config = dict(
    init_out_by_depth=True,
    decay_fraction=0.752,
    decay_shape='pow',
    train_tokens=364900000,
    steps=5568,
)
MLP neurons of a small language model. Each row is named by its layer, matrix (down: output weights) and neuron, and shows model dimensions 80-207. Each number is 128 + 32 x the weight over its row's rms, rounded and kept within 0 to 255. A neuron's up and down rows have the sign that makes its largest values positive.
After each neuron's rows, "fires before" lists the tokens most often just after its 100 highest values on Wikipedia text that the model never trained on. A number after a token or word is its count.

L10.down122 [ 74 135  33 107 128 150 111  69 183 109 134  91 154 124 144  91 130 123 135  60 123 137 138 179 125  91 119  96 155 144  68 196  80 100 116 123 100 121 156 105 148 143 125 137 123 149 161 138 115  99 138 130 162 124 128 109  75  96 131 128 117 134 148 108 120  92  75 177 127 142 151  60 109 107 145 137 135 216 133 154 112 148 141 139 109 127 183 154 157 166 160 203 143 134  93 164 109 147 119 145 127 149 156 141 169 135 103 174  92 125  89  71  68 139 121 133  88 148 173  93 107  91 145 105 194 165 139  86]
fires before: " as" 28, " in" 14, " for" 7, " on" 6, " with" 4

L10.down42 [132 122 112 116 106 128  99 120  85  55 160 138 114 129 139 147  43  80  86  91 150  95  83 124 123  84 119 118 116 168 186 116 160  93 136 126 108 133 147 144 118  65 140 107 157  72 131 181 109 107 143 177 152 137 142 155 126 192 164 190 135 107  95 164  68 171 155 136 101 111 117 202 163 149 133 140  67 140 109 172 150 165 107 154  79 184 108 110  91 153 146 164 193 183 111  64 153  86 163  81 164 131 125 118 161  77  88 103 105  65 103 122 120 168 189 109 150 128  41 148 122 102  85 150 166 141 157  85]
fires before: " the" 22, " a" 18, " that" 9, " it" 7, " his" 6

L3.down951 [113 157 146 118  89 156  79 150 121 161 204  89 186 110 123 136  90 126 118  78  97 102 134 180 154 148 122 145  81 112 127 130 135 119 162 108 141 100 130 108 101 142 133 145 152 157  93 133  81  86 117 100 133 110 164 119  92 149  76 126 126 118 148 138 101 111  85 107 140  54 136 137 117 107 101 159 126 130 159 205 135  93  94 123 102 126 142 105 112 187  85 142 138 101 122 116 131 127 122 179 136 159 211 102 140 136 131 146 162 144 170 114 147 167 141  65 121 159 123  82 164  82 103 139 154  99  75  82]
fires before: "0" 20, "1" 16, "3" 10, "2" 9, "4" 8, "6" 7

L12.down960 [175 135 171 167 108 165 104 144 125 112 142 114 168 165 156  86 150 132 154 145 150  45 120 167 163 146 114  71 162 150 101 118 139 191 115 158 132 116 151 196 114  89 108  81 127 140 152  95 146  81  84 103 133  80 158 116  83 121  74 111 126 103 155 120 118 127  96 125 149  67 155 123 109 124 137 114 136 112 165 131 100 135 133  68  81 104  45  97 130  55  99 149 168 151 129 110 149  62 117 162 138 107 199 152 147 191 112 107 175 135 133 172  98 171 137 138 140 146 142 108 129 140  86 137 146 132 209 173]
fires before: " 0" 28, " 1" 16, " 2" 10, "1" 8, "0" 5

L13.down880 [109 172 107 120  80 113 154 207  89 104 152 125 138 146 132 124 109 110 115 164 132  89 167 136 102  71  94 118 164 120 113 128  97 104 160 157 140 102 140 155 144 190 158 137 141  85  96 100 144  99 154  80 136 139 135 109 118 140 153  84 100 107 134 124 157 131  87  88 176 141 143 131 109 139 121 154 141 155 132 112 144 142  81 142 144 142 128 131 137 139 128 150 204 133 135 123 154 120 120 150 119 113 186 135 215 132 114 103 108 175 142 125  98 145 127 184 150 155 156  82  96 105 126 139 107 135 177 122]
fires before: "_" 18, "}" 18, "-" 13, "$" 11, "=" 5

L10.down113 [131 127 198 136 104 178  89  79 161 140  90 169 108 163 119 183  80  80 141 162 137 158 130  93 136 140 114 105 162 100 117 152 156 131 177 110 146  61 170  89 119 128  77 102  35 139 158 109  85 128 106  97 148 173 104 139 146  37 142 121 137 145 109 137 120 119  98 127 116 158 165  94 134  97 109 165 126 132 159 122 140  91 155 123 129 151 123 125 137 157 127 172 203 113 120 137  95 177  96 190 109 132 154  57 184 152 137 151 159 167 157 130 121  90 199 176 117 102 211 137 119 172 109 134 126 133 156 111]
fires before: "on" 24, "ons" 10, " of" 8, "," 8, " and" 7, " to" 5

L2.down961 [156 143  92 141 111 166  73 227 129 165 149 110  79 169 141 122  83 119  90 127  64 115 178 124 155 164 138 101 182 157  85  97  98 109 147  65 121 126 131 180 112 144 102 156 119 146 205 155 114 119 129  98 134 106 111 139 165 146 123 115 111 150 133 116  94  78 133 105 100 130 131 119 103 111 109 129 110  77 133 112 116 127 121 142  80 156 128 103 123 126 144 118 114  99 137  83 103 120 136 122 118 146 106 160 198 129 133 130 107  88 200 159 126 122  83 139 116 156 198 146 123 175 135 156  92 104  84 158]
fires before: ":" 29, ")" 26, "." 6, " |" 5, "-" 4, "," 4

L10.down579 [149 198 137  78 141 142 123 134  99 115 114 126 109 134 145 144 143 133 110 130 141 131 110 100  75 139 115 137 132 105 140 145 112 168 100 159  84  71 112 105 140 137 110 135 150 104 100  75 113  77 134 179  97 185  89 103 127  97  66 127 109 133 131 149 131 164 106 159 158  70  49 113 172 139  97 123  92 142 190 114 105 182 174 155 136 137 114 136 133  93  70 126  79 130 140 170  83 106 137 133 122 120  87 159 145 182  92 130 109 151 140 152 113 210 162 132 135 112  86 166 159  93 180 130 177 141 117 184]
fires before: "s" 67, " the" 8

L3.down772 [145 130 140 113 102 140 118 137 137 133 131 126 175 120  78 106 133 119 124 129  28  69 183 105 163 154 133 132 120 119 131 106 179 138 156 128 128 147 194 107 103 130  66 102 116 145 135 134 153 150 105 209 133 154 153  74 100 125 203 167 104 109 155 105 128  65 116 108 102 176 114 161 140 141 127 151 126 106 163 114  64 183 115 149 148 152 130  81  97 173  93 121 156 113 125 113 166 104 136 183  99 123 162 122  62  97 123 110 101 136 180  63  80 131 148  96  64 241 164 119 167 102 150 109  43  88 106  88]
fires before: "0" 17, "3" 10, "4" 9, "a" 8, "2" 7, "1" 7

L7.down138 [178  83 142 130 126 180 137 152 166 152 159 110 129 128 106 167 150 150 167  84 182  76  99  63 140  79 114  34 127 152 183 164  93 148 123  95 140 158 155 123 197  99 136 104 110 109 123 102 125  89 148  59 135 124 148 168 170 116 124  82 125 123 139 105 146 153  92 112 156 147 165 144 110 116 197 189 114 100 137 127  65 106 101 136 132 160 152 166 109 176  97 130 124 126 137 135 197 139  89 126 164 132 107 106 135  70  87  79  95 154 137 128 128 142 123 112 149  92  69  89 134 124 126 138 127 111 138  80]
fires before: "=" 79, " the" 4

L5.down878 [ 67 154 106 107 138 132 109 133 146 118  84 158 205 117 143 125 132 125 126  73 125 118  97 150 154 132 120 155 103 107 157 122 111 142 111 167 134 106 147 130 153 199 126  92 166 188 104 155 140 172 176 177 132 130 148 143 158  48 132  86 154 119 153 148 138 139 129 113 156 134  86 169 184 204 149 151 129 124 148 106 110 184 179  90 158 110  87 136 135 121 169 123 160 150 108  64 218 132 108 158 168  97 119 160  81 182 107 155 136 121  91 123 148  43  93 111 125  77 103  59 105 101 161 110 108 148 113 130]
fires before: "." 29, ")" 18, " m" 6, "," 5

L13.down715 [157 140 118 137 165 113 140 110 170 120 124 114 153  68 186 146 116 134 155  95  94  85 115 118 154 135 127 133  85 138 178 129 153 117 135 122  92 125 174 142 157  76 122 121 130  94 154 171 133 142 123 197 198 171 233 137  81 100 111 134  37  88 103  92 137 146 108 189 161 148 155 116 162 151 176 150 115  89 111 126 154 181 115 113 168 102 116 157 135 136 135 129 179 164 100 126 179  77  93  76 111 165  99 129  84 106 145 115 128 134  87 135  84 119 135 145  92 177 140  92 163 135 105 110  58 120  92 136]
fires before: "7" 13, "4" 13, "5" 12, "1" 9, "0" 9

L3.down412 [108 169 130  97  95 119 146 168 140  75 101  84 136 147  89 159 148 158 131 101 132 139 157 120  65 140 129 118 145 140  86 141 121 121  95  98 142 176 143  93 141 157 122 120 176 117  96  49 157 100 112 219  78 121  60 104 112  90  97 125 125 176 103 125  70 105 154 168 197 107 118 133 131 127  80  72 134 146  93  62 150 163 154  63 132  80 173  77 145 178 137 125  76 165 134 106  92 124 131 142 116 103 140 151 162 132 119 118 108 142 120 140 134 103 132  91 137 116 102 146  82 113 150 136 104  70 112 150]
fires before: "," 18, "s" 13, " in" 10, " of" 9, "." 9, "-" 5

L3.down1021 [ 95 154 174 143 113  94 108 125 161 102 143 158 125 104 192 124 156 149 129 113 133 112 115 140 184  49 153 176 164 200 101 166  56 189 147 133 159 140 142  61 123 112 156 105 130  29  81 149 142 179 161 164  93 140  79 118 128 133 149  81 164 149 114 104 128 179 163 118 153 121  73 138 131 177 144 144  69 105 116 118 113 173 148  92  82 129 151 165  77 147  99 102 135 149  74 162 147 103  89 113 118 144 105 172 158 158 129 143 130 180 164 144 124  95 124 107  88 137 144 125 127 153 167  70 145  54 161 113]
fires before: " in" 22, " of" 19, "s" 9, "," 6, "." 6, " and" 6

L12.down445 [104  93 180 114 131 102 122  97 132 154 229 143 113 145 116 145 104  93 139 121 113 149 143  86 137 139  80 143 142 146  97 134 145 137  94 173 135 108 152 154 138  96 126 130  67 129 134 161  14 129  90  54  87  75 130 176 149 110 112 134 115 101  85 178 179 106  81 109 158 141 128  72 118  71 101 163 137 127 165  94  99 170  97 139 167 128 163  86 150 144  98 125 174 158 132 144 128 153 158 181 197  84 124 125 103 119 167 130 121 118 161 110 126 127 170 205 147 144 124 130 142 150 130 114 125 151 221 128]
fires before: "\n\n" 42, " of" 15, "," 4

L5.down228 [175  86  67 190 123 181 124 133 145 102  93 121  85 140 165 142 141 104  98 166 186  83 165 119 111  86 126 120  87 110  34 125 131 167 107  92 145 106 162 147 124 156 176 124 132 170 176  72 117  79 173 106  89 131 128 125 131  99 157 153  53 111  92  95  54 141 177 118  80 102 152 109  96 116 116  72  77 140  79 103 117 141 169 135 108 109  65 135 119 119 138 120 203  42 126  89  92 172 121 100  72  59 154 113 155 124 122 160 170 159 113 126 122 119 160 125  93 115 184 204 130  93 109 171 120  92 122 146]
fires before: " |" 39, ":" 11, "." 6, "0" 4, "1" 4

L13.down418 [101 153 159 114 114 142 154 112  81  89 127 185 191 113 148 155 118 142 141 147 200 105 108 113 120 110 124 145  80 102 146 124  89 132 149  90 130  72 163 147 186 132 129 110 113 176  98 131 139 152 152  84 132 163  99 119 141 139 110 130 138  90 104 128 153 167  91 161 115 130 108  88 165  85 121 128 178 114 133 137  80 164 120 152 209 157 147 122  83 157 158  68 136  71 100  95 131  79 130 128 134 138  89 121  83 162 115 140 137  56 117 137  66 104  69 142 147 110 199 135 145  90 112 153 106 116 131 115]
fires before: " |" 33, "." 15, "6" 5, ";" 4, "4" 4, "," 4

L13.down795 [107 137  92 113 135 107 147 109 174 178 100  91 134 132 107 113  92 137 189 138 150 132 131 125 175 136 134 117  88 129 101 166 127 110  78 143 111 165  98 110 119 157 141 171 113 157 255  97 170 107 162 117  97 110  94  65  83  54  93  91 100 104 164 123 103  91 109 131 138 145 125 145  85 116 149 146 142 181 171 124 154 108 191 151 132 162 178 114 189 120 132 138 127 112 142 139 110 126 120 107 149 167 124 114 170  87 109 119 138 118 141 147 128 139 175  96  86 114 165 127  54  95  70 104 107  65 117 138]
fires before: " by" 45, " in" 17, " as" 7, " on" 5, " to" 5, " for" 4

L13.down994 [125  96 129 121 132 123 129  81 140 114 121 102 105  93 113 138  93 129  96  91 168 129 151 171  93 133  93 188  72 162 104 161 109 104 168 190 138 165  94 119 179 152  98  77 120  59 182 146 139 114 175  82  98 109 129 139 107 116 106  51 116 149 103 117 142 131 149 111 143 176 171 106 169 128 140  87 111 156  96 138 189 141 170 168 135 148 146 112 136 157 161  92 136 110 106 102 167  95  57  93 125 102 135 172 150 134 151  73 137 131 155 127 124 143 146 149  68 156 116  98 115  90 114 169 126 137 166 120]
fires before: " of" 24, " in" 9, "." 8, " for" 7, " to" 7, " on" 6

L3.down454 [146 120 103 139 179 111 137  93 106 170 153 155 174  75 102 123 148 105  92  88 140 134 143 135 135 190 119  85  69 138 119  78  98 173  81 121 148 156 143 168  91 154 131 149 148 148 154 138 146 101 155 104 119 138  77 132 172 108 158  84 101 124 121 109 113 165 100 143 129 128 139 138 108 158 148 130 101 110 147 111  73 153 138 108 138 125 127 112  94 103  92 143 158  92  76 122 130 131 108  96  77 124 162 204 125 100 110 157 162 155 140 131 120 128  99 191 145 169  86 159 148 125 145 191 162 127 144 163]
fires before: "," 37, " |" 19, "." 12

L2.down164 [215 154 100 138 109 167 126  62 127 111 179  93 143  99 162 121 119 117 148 157 141 107 149 128 135  89  52 124 178 132 176 141 114  70 155 169 118  67 137 112 200  78 157 138 148 128 137 120 110 166 110 173 172 165 183 148 158 113 134 104  96 165 125  73 115  88 131 122 122 133 144 145 149 106 142 141 109 107  92 135 177 167  89 157  62 159 156 172  98  96 135 174 124 167 193 146 154 127 121 171 147 161 125 122 131 137  63  54 131 153 143 117  89  98 114  94 155 125 137 146 117 165 151 135 175 126  98 130]
fires before: " the" 40, " a" 8, " an" 4

L10.down1001 [157 127 144 107 161 117 180 118 169 128 109 156 164 160  84 136 105 133 114 123 168 122  95 169  92  83 102 115 144 134 117 121 142 135 128 128  60 126 115 108 151 176 134  95 102  89 153 146  85 126 157 110 105 182 143 117  99 135  85  81 168 177 145 139  82 126 101 110 151 145 140 127 127  97 158 154 119 154 113 178 132 120 137 192 103 144  93 113 188 176 106 151  90 116  95 138 122 209  57  83 143  94 149 169 179 151 123 150 139 123  91  97  64 167 216 167  37 146 155 116 131 115  79  92 171  78 152 132]
fires before: " in" 32, " on" 18, " at" 10, " to" 7, " from" 5, "." 4